MLP neurons of a small language model. Each row is named by its layer, matrix (gate and up: input weights) and neuron, and shows model dimensions 0-95. Each number is 128 + 32 x the weight over its row's rms, rounded and kept within 0 to 255. Numbers have three digits each. A neuron's up and down rows have the sign that makes its largest values positive.
A block is one neuron, or neurons of one layer that tend to fire together. After each block is what it responds to, as a language model described it from the Wikipedia text at the highest values.

L9.gate57:147107172143147133076143138150083062118125153133102148112128132127136119140178115129131131147104123073154081194154149151156115134147167115135101187111080110147108118136155106151064119133113116143067164084070130102185133116142105137155125163094103122144180081116130137121118163146138151125
L9.up57:098111140097146119126089092151089088111121099139122183126131108097167154158107104044127095132092101114112118168136123118144129115176144121132141177150168060153084195125111097122066117138122078175079128115135149121149177143115143172120169142104172128201176108130171078154135184075086096129
L9.gate112:081098169072132130086129186154130115126084184100094151139098144130103072103136128115117178137100090133152120122190107125068167105144115103144141190084098130161194122114137106152092120110080134097130131110092118088151084072071122142103143143144144111183176144136075151109137109123154150121
L9.up112:138091113068097160138116074213155104117155107102182131192102107125137151144148055143151071142151151137135149088166123108145151112189138155158143123180059140112067120057137083158125164155148123224057163128068162137142125134121147111093163137105167093194140148113100138111108125166126085080
L9.gate263:109122154129202145083138146202153136161115137098064135145134139134116173092162138178127083171125103121140168111190136099146146128146160118147112114160117180159187139107101139159131102116122187117036144090053081169167129111111130162183169174143108125136121086097153178107094085143134104219
L9.up263:147121127095174131131185074142150130099166110160108173091142086126143128041175147112108149156146086092094168095126114121046173096124138118121160096137063145135146132119128175147089127176155116186068144108127170107131174129150107116125161109119088143170165109143119201154166113103111207084
L9.gate462:163127190150139172151099138125138100128112189112136123125136162161198140141175136138059150166099132088187108161160107144135146145186169124162100141094070111150140117147173153138126193167085050135127128136131084116124065085137131115135122165094115129159145091143147179074138184130172172148
L9.up462:099121135067110205084035117088083133103078127125129185159135142080111110085185171160092061145097154124143158150196087111138182106100133169210098180091120133196132201125080153153114120143200106116143110124132113076134158076146095149108166136126186092099166147150157118118127089143132144164
Mid-word fragments, table fields. Middle word-piece fragments of long words split into pieces, such as ie in lieutenant, it in institutes, lin in cylinder; also field words in tables and lists, such as "1st place" and "Position".

L4.gate20:152120142183193173149112150078121158117070127135107117128175140177148211170120132179080116152146078107101120185162108133105121166105076110157106160160082181098143123147183108078185135098082101151133120177097098086132149119117153091147129173130104108077132124126153082101112166134156170148
L4.up20:118135177145153077132146142100108099084111150124175093165138105092116135134135104119127145117136120168125160146159124103117183138101159084082184121184153143138088153124134099137135103165106185129144182144127100115093141218202182213123132130145113108137115151130130165150109157090151114092
L4.gate25:168159161093124169140153161165153126167080113116127078117130161184108158133120086134051066132126094141092087119140109134088118157151069116119120153165088161176165136112132076136069084091159132148118104073099104199100156163029106108153140122150188120110202089131145089124146169131141113085
L4.up25:190129190102128146129086073121159115117063120173161211130064152114149081147116094158119096181084114085135150142128104118066078067105062109139175156108088101128153086140130113165100141140104156181138074128115099146122153068138110102052151119151102158110117133096169128094191120111073110147
L4.gate32:140117098121124170103138169096129152071108181115067039102163094151099105086152115182089091113202132124084144121137122138140112101077080139131139132128176153083130139141160130072122121137124104136093167112109121119103168169134138152164135148154083129134135072147150080100109170130177128093
L4.up32:123152124123095126105117141106135091099149097175169134082120093152177128154103126147133188174128163115189142118178151148144148131097094132152154121110177125152141052097141147115168141153112105141120142081087064159142183166095133157099147140151106042080175146142188129120119165166138147109
L4.gate72:141046140129117158143154136111145149110175089130082164228172191133144175154146149124107171115170104101135152189119077147161142102107157124143100175128105106135181166072123106123143165145102118132137123178128102118134108131175154078176176156151091138172141134126127147125099149089163127142
L4.up72:119073101117071171159157109134128095161092073199038161169170153114154088106143176128126115065108117142129126139085132124127143040150152176115143150166118081133164161126131167152119122128122134134139110137163069163111163092193116096142202164163149108158126095122179159072179134070158128112
L4.gate165:106123153194072204141185162096087096129140138150103060151168212186108163085133113123126148149188095171115155186219082173119127076117134136154159141126120152121091140132146115104138112113068097102122118122098075107145127184113168115154125169149098110080148108195164162171125157154132098102
L4.up165:115124162140084113166158118118116125163107110119088104130121164145112177161105122151147145152172149151148120106185169128022145144151088145111148145150104133144171159112179121095140136110119104096124119106118163127148145174117156095147144120130174172113110100109188086167179155102126184093
L4.gate168:091054126167092139102144118085099140106112099125107121157165127168156125139184164165036112138116098146126163137128084114142117104208154146202118101177106200133090118159146120114086122092121111186123146110099195112117131107101131099177177152153087094076123088133171099129135117141166190042
L4.up168:173116113136150103075132078164120116153168137144103122161111156112088146111135065164102136105191121058132061099143117150179154130106131110122120229124137130073148145090091187152105145109150080184080167109108191127095109126095080151181154109144120117168173211089161123144151078134132151114
L4.gate177:112133148113129070067178182112098108075117069146105125176161226126125137081141159092066116111139142106156143202132129141131150116055130104135107162146103140137149114148158089091121134061096120177124095127091137095095131076107126107164107155136114114084114085187120126126105139158163114146
L4.up177:187151126138147104102139122078091138113138135164115163099148127148121142171123147133116104160151204187106178132091082175090141069111101119153154181130167120106166143138173155127158154077120144089144167062127118120045138171100128150152153183124078134104086079152200098073139131133088175131
L4.gate180:095132154153118084155174137115070125115101100058088139192121137125090146120113153119099128108166117192082099255173113150115131132076199101141187136108143121169147147124111097145165112074147115124166157146084081119096117159113124179140131106103187090158151170126143156117087113108145151168
L4.up180:156138120133092130149117167132139173114136173135129109099069128131112115131179166137151156106103166110147110154123152174149156105130172065151159131105136134157163080056122134140083121148140168131138131157096086139131158169091087191167138109077137088191172085091150157105119148175135127167
L4.gate194:172131147126226121117125074092116083132088189121108140141127210158126085091122152135069103128135097191211146135177093105161120130147104161103169141158081090148138131070159144182152125178081106189158151092124122150158155129067149083117176117119183093120107116141183127159161118109119159161
L4.up194:058118152099112131091114112148117130080111142139087125151139175071087157153123175107099100148110096123097127164114143100138127119106165145137160123188095161137123112161071137122118144076126094149114033101127087088160138120136101197162102141144128112165153074181123125113095134136144119104
L4.gate247:087126130079076121092166152153091143095129142173093066148164167144123124111172135127143134177164122070124160159163122227132157120187149094168088172109152142202129050106116111132109182064055115141130104110173125160149138091137145122145125168081152144084143089132132118164105181095160126085
L4.up247:125155158125190118133127169144174120059098099125096155174078156141122134148128118190115164145136120102141162131126107091134139150187140173126143161107155092109145200151077123100117123116105090157179086070162104121140128165178136142057121159100147162193119128165090097105200096065113180177
L4.gate262:138108113141139178093112130138133115132188100106093115170105089160114178167068101169169119136162167089095145198192043155124136096105138149096122128091108106234132142153152090113156088183046156119092164105054085102167133090116140091163111136148150121112134136111137121164102121132154146126
L4.up262:100128102129098153136118117117126106125109116140087110162157158151134213127105116105174092129081167105105157182176112111091106043168099121118110111110127062173129101066132131098106143069085141181124106104073072114123119136156134115103160132151134087095126124089161114140156116124138122137
L4.gate297:109126105115116135171125168202160120165152141078128083152123105124078137172120105058101163105177140145111124204166072121083194094114116156161102157101130114145110126140153147109104063085090219138117159152084121114132161176154110111099161172110126119117165189115127115159149127156123117119
L4.up297:132072120141171168178155111170089094108104142135103137193158112156129127134153161156102135119116149116094149126163110168189126082134133109143180128136107165153129135134191167078100147162081089092156097106092137098124174142094149113152139176125076176123154071132132113132088069160101113124
L4.gate377:161077103136121154129139160125090111097093100190020124120132189105144136123166142126149117117114086105157119172128164209176073103087076151115094126078127060168136137156125147112124145141092089109146159045100114181113147130167150143112109089145151098049145071171209136133131158178123103144
L4.up377:139110134114133090164172110123151066111155111150160091114177094185188127144173114125084091093144135119124136092203114142116134038136151074131155115132133152126153123099158122127135085146174120144089162154153124155095155131137132161137091142154099108120109090086150146075096092155198084066
L4.gate428:119105121134095163114129119102064080115054103117082171115186163159099111122152129170088109106165125142029151170119144131133133115190145053128103192140130104126086103148118138116101114073123094115072099069126209133181166133081135130177187141129116137100165072118067094095123095142166187106
L4.up428:113095132156034121125111096168057136181128143161139124085134116066179091178161168085107089056143117151135096143132177170047171173118124124076116112067160152106156109099129190086165132125156106114100139115120119147137172100057139157172122110131082137082114103092130103122099088142082124124
L4.gate550:156149157095158176122138112119119118075125096131097149128094132188164141145145110171149160098185038181110199094177098144191174101115177121103137095149105113115157100167115113131113128115084140140076116118097078139151129102168166143140120106122101128033117092102118076141128169121145116128
L4.up550:143186145113155132102130106096158101128110130135168178131151130142118235130096164114115130091189085161199155093139142119129152078124139111154150146213123197111112119126156145159108117066120138150117120091112068149107134093131087146126165113159097093131059131145140135142159132091118122134
L4.gate563:153171159129143157099149125095156142133109142096157141114076160149094150102147125188008125120171136154092163160132076172159108167148132076134158163100097153121136126136176055028111140167068106098137138085081125116133047141127123122122150140086145147095094109149198088075126185117138092108
L4.up563:132106133113095169094167118126125120156117132135180140126056104144136137095160131168053140121133146129075166124119099131163133102193180092130122143108108129110169114144154122075112100102128102110169151089121114162094080158144112092128154093106100158067117136134202110089138200076082138122
Mid-word vowel fragments. Short word-piece fragments, usually vowels, inside a word split after its first letter or two, in names, foreign and common words: fr-e-ight, qu-e-ues, H-ol-bein.

L4.gate17:075147128138132134162111136137107149113140085140083051077162109152098096118169135180170146151143146088087145114150148122095140043154106149156130127155070139107146120103117111123078093073130142136085140169108096145138176107133127133156139162090134114105114133120065122137081138159108128097
L4.up17:107087200079121145102137140084141115093088146104148112146105154153084168080105108172086022130125118129120143119083105124136114173125124108132175150111213086138150164104135088097047197119157098188073164129110140124099125169096157126127134120128183145100152136075148119135112081135183118167
L4.gate85:147094147129146166107109088144144113128160163121079145102104182132105112075121144192149151133166105095101110117115141155228148169165157180134148117068107089194139115143139114159102143151120056103115056142111125118219160106141144100134164057093163091138152101154121151169114116148144197108
L4.up85:088129093093180130100137154143145102103119182143130165151137129073157231143115151044109106139146119091121121105159116147131135104115165082124097130145066148120140154142110086159104125124107132104177097172129151102114127056072113159119127126064092148068140129125109155156128171092102098143
L4.gate101:133112135130132183174077158139130116114094153156137096195179153113140162086187122116102128206103048122108166120130088146075119103140114164164109124145104112156172095125097105104056152124132136123116100168132143161120137099128156093114137111075116077074195076119180118168178153093128153117
L4.up101:071120129108184102133135132155210153110146160102128093133138135071192130123074119119126162144088127148054112089123129128090108159133042136122153089085168149091075140104174141074169089156165133111072100124132188105048186097105112121115126100166092177157133137150165127174186120141041116118
L4.gate111:099082163087141055131203165223074145074129135128145144144147176140139122134157147161101096106160127103146101151117134153157083155092149143129166159146085074131095117165043126139109112120124163188146121145153150096178100180144171154178098099114182148140201105104121129146123108098129171128
L4.up111:154142128060151147128146131111105099134137143129131141208093133114160151104077073119123119160173107108159070134141156130132103152163056130096195105165102047152145111103115115121171124144120143171194191168187119115179133079112146142144127108141133076106161176160086157134170097113183117159
L4.gate160:120085062090116081146151159092087149099132134134117147121131184110096082151138164128130141117204189177101122141155136068193075120133119095134152067141171131093135090218109092105171097110132131149109149126161141171177103106168147182155125113117139207112123153164075107155130133183099147167
L4.up160:125190163095103131167176159102111094068146139101134143146173131136153160124123178127119140137107084141086098085117125111152059155120100154101155128128076130159123130099106093147107123105125139142119122115174077138087080110136118113078091139109075165121153126115156117112114171072177153088
L4.gate179:157072133128154165054141084116053160135088143139066115084098101184086052135125126068116163096109191128133182110121157114105181111137084163140162119121116096139141167154157131084120132177118104159171072143129157172142143106156104098159095098080122181134112086125144051110192085101086110158
L4.up179:200098089096089177160101136163132101149153171130179114129098118200132150074092122153120080134104152107093145137102152143114101123154122142112154130161174142131122127178127122133049103111135173145090196183096147158120080133081115073076126112114154114084135151096120166117150143122121112105
L4.gate211:191099150142118121165113139138165082187140091129114094148078102130130152089137087145126147166171095133132121146144118124211137179148081154174105158144165158139113032071148142107122144149070000159164159093104112091145123124138173130095108152122079117085156081174109171105123110116100121151
L4.up211:113099118123124191172070114196125135124111058144155085137114133137125087081105087123174126148172120066075081126147152171100139183171079121113124162155118121145132074098170088160108103138126060089148142104098167144140064126135135067057121121107111134091140163127091105090154201142145105102
L4.gate257:112181167128129158121152156115105081110141126112083088120120069127113165076147091160097158147215130060127129107139118110226165125140110075159103122195178154117082153098098104166105076138123156099121179150179083132118179111167113139145166094118112112196129094137172122150117189078117132182
L4.up257:131134143122125134180147112131128112138099153116123101148141166198138161088113086139089106177144120103126125148213084125100130082167183099113185166191100127154137129112153097117108139147132186137090054113128063172111124175140112130050124169106097119129171134177147075098113128109158194168
L4.gate275:125125142147123129099135152094119088122151135116129094164155128128062093133149112176202133125188086093122120125195101122089122128102081109183091128175128082129120137178116129127154115117100066147060071085121158147104140152081148128150096152142070135095214110177023159125075117142168115105
L4.up275:139103128132116109150139134161134122108121152129161110159114116110119159124124152118088065160106078104107151128154147155128163099115086089164158132188123169080159117133143122165157179106130136139113146128147087147092161120095066142122082139158090100149141149137085135130145177119204171096
L4.gate318:116130085126098124108100163132117136132129203190121163138129124118169126110124182141102154101116136124135155145163135111183148151221160219131158178087126161103097131161090099116127112130128086109123120123152125109178111111144166133122106135063119128124159116136129101125114109160088125145
L4.up318:133108182129115151135119115103141148092105129153161104150166133196098192115131099125126109095127141107135181121141110092139176126148143118135141129144104140138156118147158081101125139163137127195153034128114106150155052213098093136143160141177088159144175165146124139137093144127184071074
L4.gate337:125137160114139136116147153182124113168063081101097200156105158165148114063130155160121149194139149094151164164132117117099117101108070082174165104103099080140104117143130118127159107107119079054185117185084124067106127065143172166129164166113161132151062191126140143123118108138162118162
L4.up337:139101133164127113083141121147127089125118131085122111073174133124196165060136157158076137114129101080139109161136073112139140123154131141168108143099143073144174119142148088084113128080142129068141120102158095168180107094136111115096186138158117207125159122171189141170141197030176103146
L4.gate344:122140137107040135107146166155118087054122104145068103123173157160050089128154114147139139106154150137148100157137156122131088072133114180119134104085182135126138066147166110161135136150108060125099105187152128164097096125145140136132101118156123168125166120071086141164165206185177119185
L4.up344:105187157138057184162142171147140154105154146118139140128129112182085088151109052102180129090129167170185129146134153116049090099157089170111089113144191141158130139148119129108141121139094110162115110226113126132193132162128123129101141126120122085114180164099068129090172196149141099175
L4.gate506:121126122128199115100132175198150144162152086112128118044169109164181115111148132161109133126137126105119126106141101142140083108143083084168153205143107089137135112189126074108112110143103027104079127170117173173145101190055205086113113083075135162149147100097131164139155212104129105141
L4.up506:126124203120052141168135161144061058154080091129115129184102112122132181095126139157121171158137150142146154143136175087157136134177108160122130114155120147158095123114127151189166113169114131174101129114132079115161120093196113132107159152158111162137124156133101174090110127134104102126
L4.gate537:153131103139119111163150123155130131160200137115133079163150108146111095081100149222153135107199127145168088110145127152128129163100154120100099133124119125130143145141194105133123099161072098110125176093087133130185112170095174100133129078081112121143176074134103115087153138132172093114
L4.up537:122157133138181098115127171159101102092136074089129108148094122081051137155056148125200158096157117117125087104071082134136124201190149060114159065113151109102113095148125057107095082139155136120119136122125109131164087124121144166095108131149186060135128164130111121103125171226156048113
L4.gate574:139191178153106150190127163100114088183111078129087122098215087144143141079151111100127138125199073101137115142156085147120119175093124136162110124127134087197110115111209110109118130116124146117135157112149120168145102151112144122162150135147059164104170091174104097153129117131203089133
L4.up574:218124122200066114096113145103121116126079125171186120083184099182122141129128109174170146089149120071151077115130099138102107161160162155168142085055139095136169090163179117135167120156125164174184175087131138167140126177103137111064129100138118137121150098140086104178164121191122134054
L4.gate575:074082170076139145080158147120172101056151148112157095142153175141112070069172095149107189118178104162093128104072155140116133170132129065152088202116108084145137138111122113173078107151118136091080067152179109121172138160079110140144100155120114142167172086155084196189155134126162171102
L4.up575:136098110083149142147146133156122184048101113076110107111105188149085117105146130082099149130148178166117117137140100121113133100134113143143131155137117105107088207145111134137061183114087094109094126148127140151109165165143121164154125084140076131149073121115079063115105112143136154163
Mid-word fragment continuation. Short consonant or letter-cluster pieces in the middle of a word split into fragments, such as lo-b-bied, mo-b, pil-g-rims, conce-r-ned.

L4.gate34:094103114196108188084143164204147087118162149173094112099129083110126124110132191118069127174158180122073089171103145146133105094124139167145180106157136123142106121080138137146159121128098110146125115062121124135138102125110130159127149114086128118111074094068109132154121191145153094093
L4.up34:143121154163123159159139139148098209099124143089105183132167175095159106115135177151141130149114101146073092177066111132133066084110143108144130136086168127137127176127141144122109140122107122130120113125172142141124192154140063129115120204146111109115156128120129144151141126092143132088
L4.gate56:130072098123149187179135170119070157121091146167084143127141143118160108100139129122156103119139147149127098145138154090131090139162117151072189121111151138130139073151094146090095139124121168150156142138086126164126140134141134142108144100139154056072116123055147094131104092140065154148
L4.up56:121151087168129158127134193069065118110112101124117151142161121145139129131093177051106131176153102117130150189168136103117118048101116109120174189205155156197092154127132099125117094103082133167086151147154118222114165141134094106148118136159105122119080139157078145136115089140078103080
L4.gate94:192087121149093177181121147079118162157202202108134142124146111166093161133120095093107201135172082182128144143151153166152124092122100151132184102098128093155105075096152141119131151152111122091083176122200181127121143248144143114104159145150132131118142108188134150151161152140181151095
L4.up94:138121109140181150102196114138139106185161151126156105150176114151142164143140156086069062115180158118112077118119080143129097096126146152148128115109117096134194193146160130125123123179107154113119124120155150127119179088149174108110158139123151125116100105110108114120104176139199160064
L4.gate118:137117105140082146146152142124162144139144174140130094190185115153158185102119141109083138139140052139073153139156155111175105125156070114161120076112160180123066055121150099114122158077069082094168141171136102158096181148136135139131128147069114129124127070128097136166108059150151174072
L4.up118:172151070144149182147157149140110156145145101155145149133146130139140098142116114137192149148160112142126146156130195140177092085153124204089121154142200163145156093132093161184108105128082141111154169099135105220076185100147063124117155093119118172091130101155134085088114079144051142077
L4.gate143:136084147119160172148139119122124130138167076092063172112140091098139145117144125151101126103098081129136113165175088138182102102123101076086087187148148143189110082152135146111099145116132036149118138117160109142118095150162078115098094174155137119175181099187197138145142163140100221138
L4.up143:119107122122096124093213080125137115117127072155130158118146136141132131202097097151145079142143106100130150147075135096092087092116169102089093151151122126141105157159196164156101091132091198049137101113158169148110133119079132084154130097147169126132150128126132109124155165089156175058
L4.gate158:117089157148136160117125153073159207128122180156089109089116122103192149144072138044203155154190102120157153193181111115150088098114104119079156113109150143111150099168098066124146100156108100116142127122097149143159136170121178155085111135120086093082168168162133112102081143107090144102
L4.up158:131164124144178149055189125098122133149102093157071151107134115140074151149089112174151084127123164132199128167127120109113146082050057116088168189136183096132154085151090142157175130123173128166160182117114110157129121183140159118070166103185135111136138159089181122093086141140088162084
L4.gate193:097144094146102105104139182103107161147128176106099143176133111125175187161035110071083134135126125141138109213174118075122092155132111152085178126151108141144111136128095130139140141143089163118058083119140171105107165068097151119122113125105146095039168153157126134126117123164139133081
L4.up193:056167104111147192124162132195101099121128134096145121149162128158107148165095130082048107106183143111073142152146158151093158061131075110116155153075132119126109117187114171160128099135119121099103153121095168159041088113091149112109147181130107164089118086159082156141123128114115182075
L4.gate217:150138103114142179081151192165100139145156156125136140132124096223102081109062062154162140124154102136140107196109130151162100130152094115143150169143127138165120176099168153117094072075136184127125138159148173128139100145123127071114108119167116114134131115097138178143101103160196098148
L4.up217:059119111103120151046138158149134141112117153148000210149146117146109095162121148129117122097125161159141107147137159071189110081131130143111125172085166131098093123152120101094074140090131155112106115090156175089123139106170063128103199136116170106162094117125108129149133114125144170137
L4.gate288:176100071128113142107200152140084076152089144161121106132166096150152144106121159164105122114153189103127114154142153183131113089127125137119143120152118126132141135182182112084122109087088071133068189119090148128110127130057151135128177153074072109098148111058141112135125122152131130086
L4.up288:123076067133153091124126122133134098121122139126180108031144123112113149206153143136118126189143150094087121122146130156154096110127119128049149106204117061085092130168107159119062074107096099107123190144147084135118170134090148091145159119111159091087131134118142119122127153182119137132
L4.gate343:119123138161128142149121152113076087083118159102127110166157131139106110091107109089138139171214058085179152181184093104170120109130071131128149110133130106163106155097166135148107108107091104142146150169171170167143081152202134140095110178126152113166136123245162128093142160132112128228
L4.up343:107111116127111126096148123160125119161121099092150108153095093186173134126119097159146131137146154175136148125085127128130136125123051144058167099182125134109133082133156144102125113098124150166062109117156176166110092105190085138138156094115180143124155155133196149135107115122025120103
L4.gate414:079117092187204140142146134155074199097144055152114092064106148068150129163180118088146144100160172100136147135131099216104101140099168172100174103173122113139110069088098144138151193152164070107110144152148124110124112170172107142106130113072123118096089142155175126165170135131122074129
L4.up414:131112106143103110138206136151156179126116125142121135085146128133123062134126051166168162080140197148109093102105140097108074173106139115072118114086125069126106126176124145209114127095162145102132129166158186138093129133109128146075085127142206156125128094064118155163124089145169163132
L4.gate472:106100103156107054160160162071137181139146151089108148129165139163165120076088110100188144123157127159071175102071168117135078067099105135058137130135144149105109159082163153125189124090117161097106124141176094186120154136116116151110174119140139157097100105124202149159065110089165097061
L4.up472:164124107105050078123127180121175094075164135188121108162149170171129141112150143148108124104165075157142174108134112128163089172135128131164136145150119120135078099109170133123104115113109142155063085125120135165111083076121127091164144154114146172137037080173075186156154147118153116102
L4.gate502:181163106149130133112180125140113170140197101161136107168079154154130155161088071117125114165119194089109166153163120125130139076173127148139095121143129108159160175158119107103107129115108166170101129084064120131119134143138143112184155104147149159123099185121128071121109124149112132098
L4.up502:123137121208087132110150115117111095079067143122150097176186104134141121174128167121115077133150092085127131170118064159064181101141053147116164131167128131145082136108166142103073119017088117139135122132096134111145115136166163133172116172141088110142171107099116128161108133139126097092
L4.gate520:118112109101115143133144203071123200183153156165062190147131106171089055129166122128108124074211117071158154148158103170255139137125124150147120148122197166126164139158112141133145089159127140143109113120127137147059166115137093168144162126136112155135085089145119145096073123145134158126
L4.up520:180111104143139196101203122085170116148075144141060126141136136089103114082110088101096109084137105116118131092098138148132136090183169138119166123144138138145123113137165125106141144055109195115152111090139164131140153156189166092095211150107173097138110123117118184153112108161140147073
L4.gate528:105115146159170123177171150142119096122128101134056128061127147135136116138141134135145073136193141101183097175098117047129127097090101101101144108126087122121127105108072167132084125133100102104098179208166124189090161114140164120060086116213136111133101147077125155084086146151061090167
L4.up528:153144036114151064080162171089144098055128097086086098153151110147172187166106137114139116148126124202155151161136115165171153107103130147143126102112196112088096102119132114145084127100198135157115092126109105182083133137166149190115145146104136103099060142141120156162091061138125135136
L4.gate571:103111120156137128149196105090102142157120169161061155099172081148056059138157173248150119149153116139162148137091187155199131125120126129108118126110183141141113100119149143133151133103062083126086201133137154158121101123119191084113150128097178201098133106113145118141154136124133159082
L4.up571:122074085115162079169082123153112128132143107171152115184170129123135172089131172135112150178110095092110181186107171086161095121125121150059172128110188113133157102130141144142195151130135147117178170176107062136113175114114132153088158185143115185076155112137115124143155122106117104096
Mid-word piece of names. Second word-piece right after the capitalized first piece of a multi-piece word, mostly foreign personal or place names (Sha-ki-ra, Hu-a, Ya-hy-a), sometimes ordinary words (Batt-ing, S-ing-les).

L10.gate134:166144135084074099093143116122135136117112167149191126086048155175172123070119146168125131109158104120191085141121156122154151124207117126182112111154144104114090098121155085177128098155087137127107134127096147068149196151064153108169173125186136090132183109147084152181115098175165100111
L10.up134:134110132104141161121133131160086065166127129153101126139121121151137226113141079104131095123128127181108104130137128138089124104143171123112113076160137186127148122159087098064148105131174158157152116174142106133205133074135140088141156133147124051051097196134160160104130097149127119158
Mid-word piece continuation. Middle fragments of words split into several tokens, such as cap-ti-ves, Gl-adi-ators and cr-isi-s, plus second words of set phrases like silver medalist and Native American.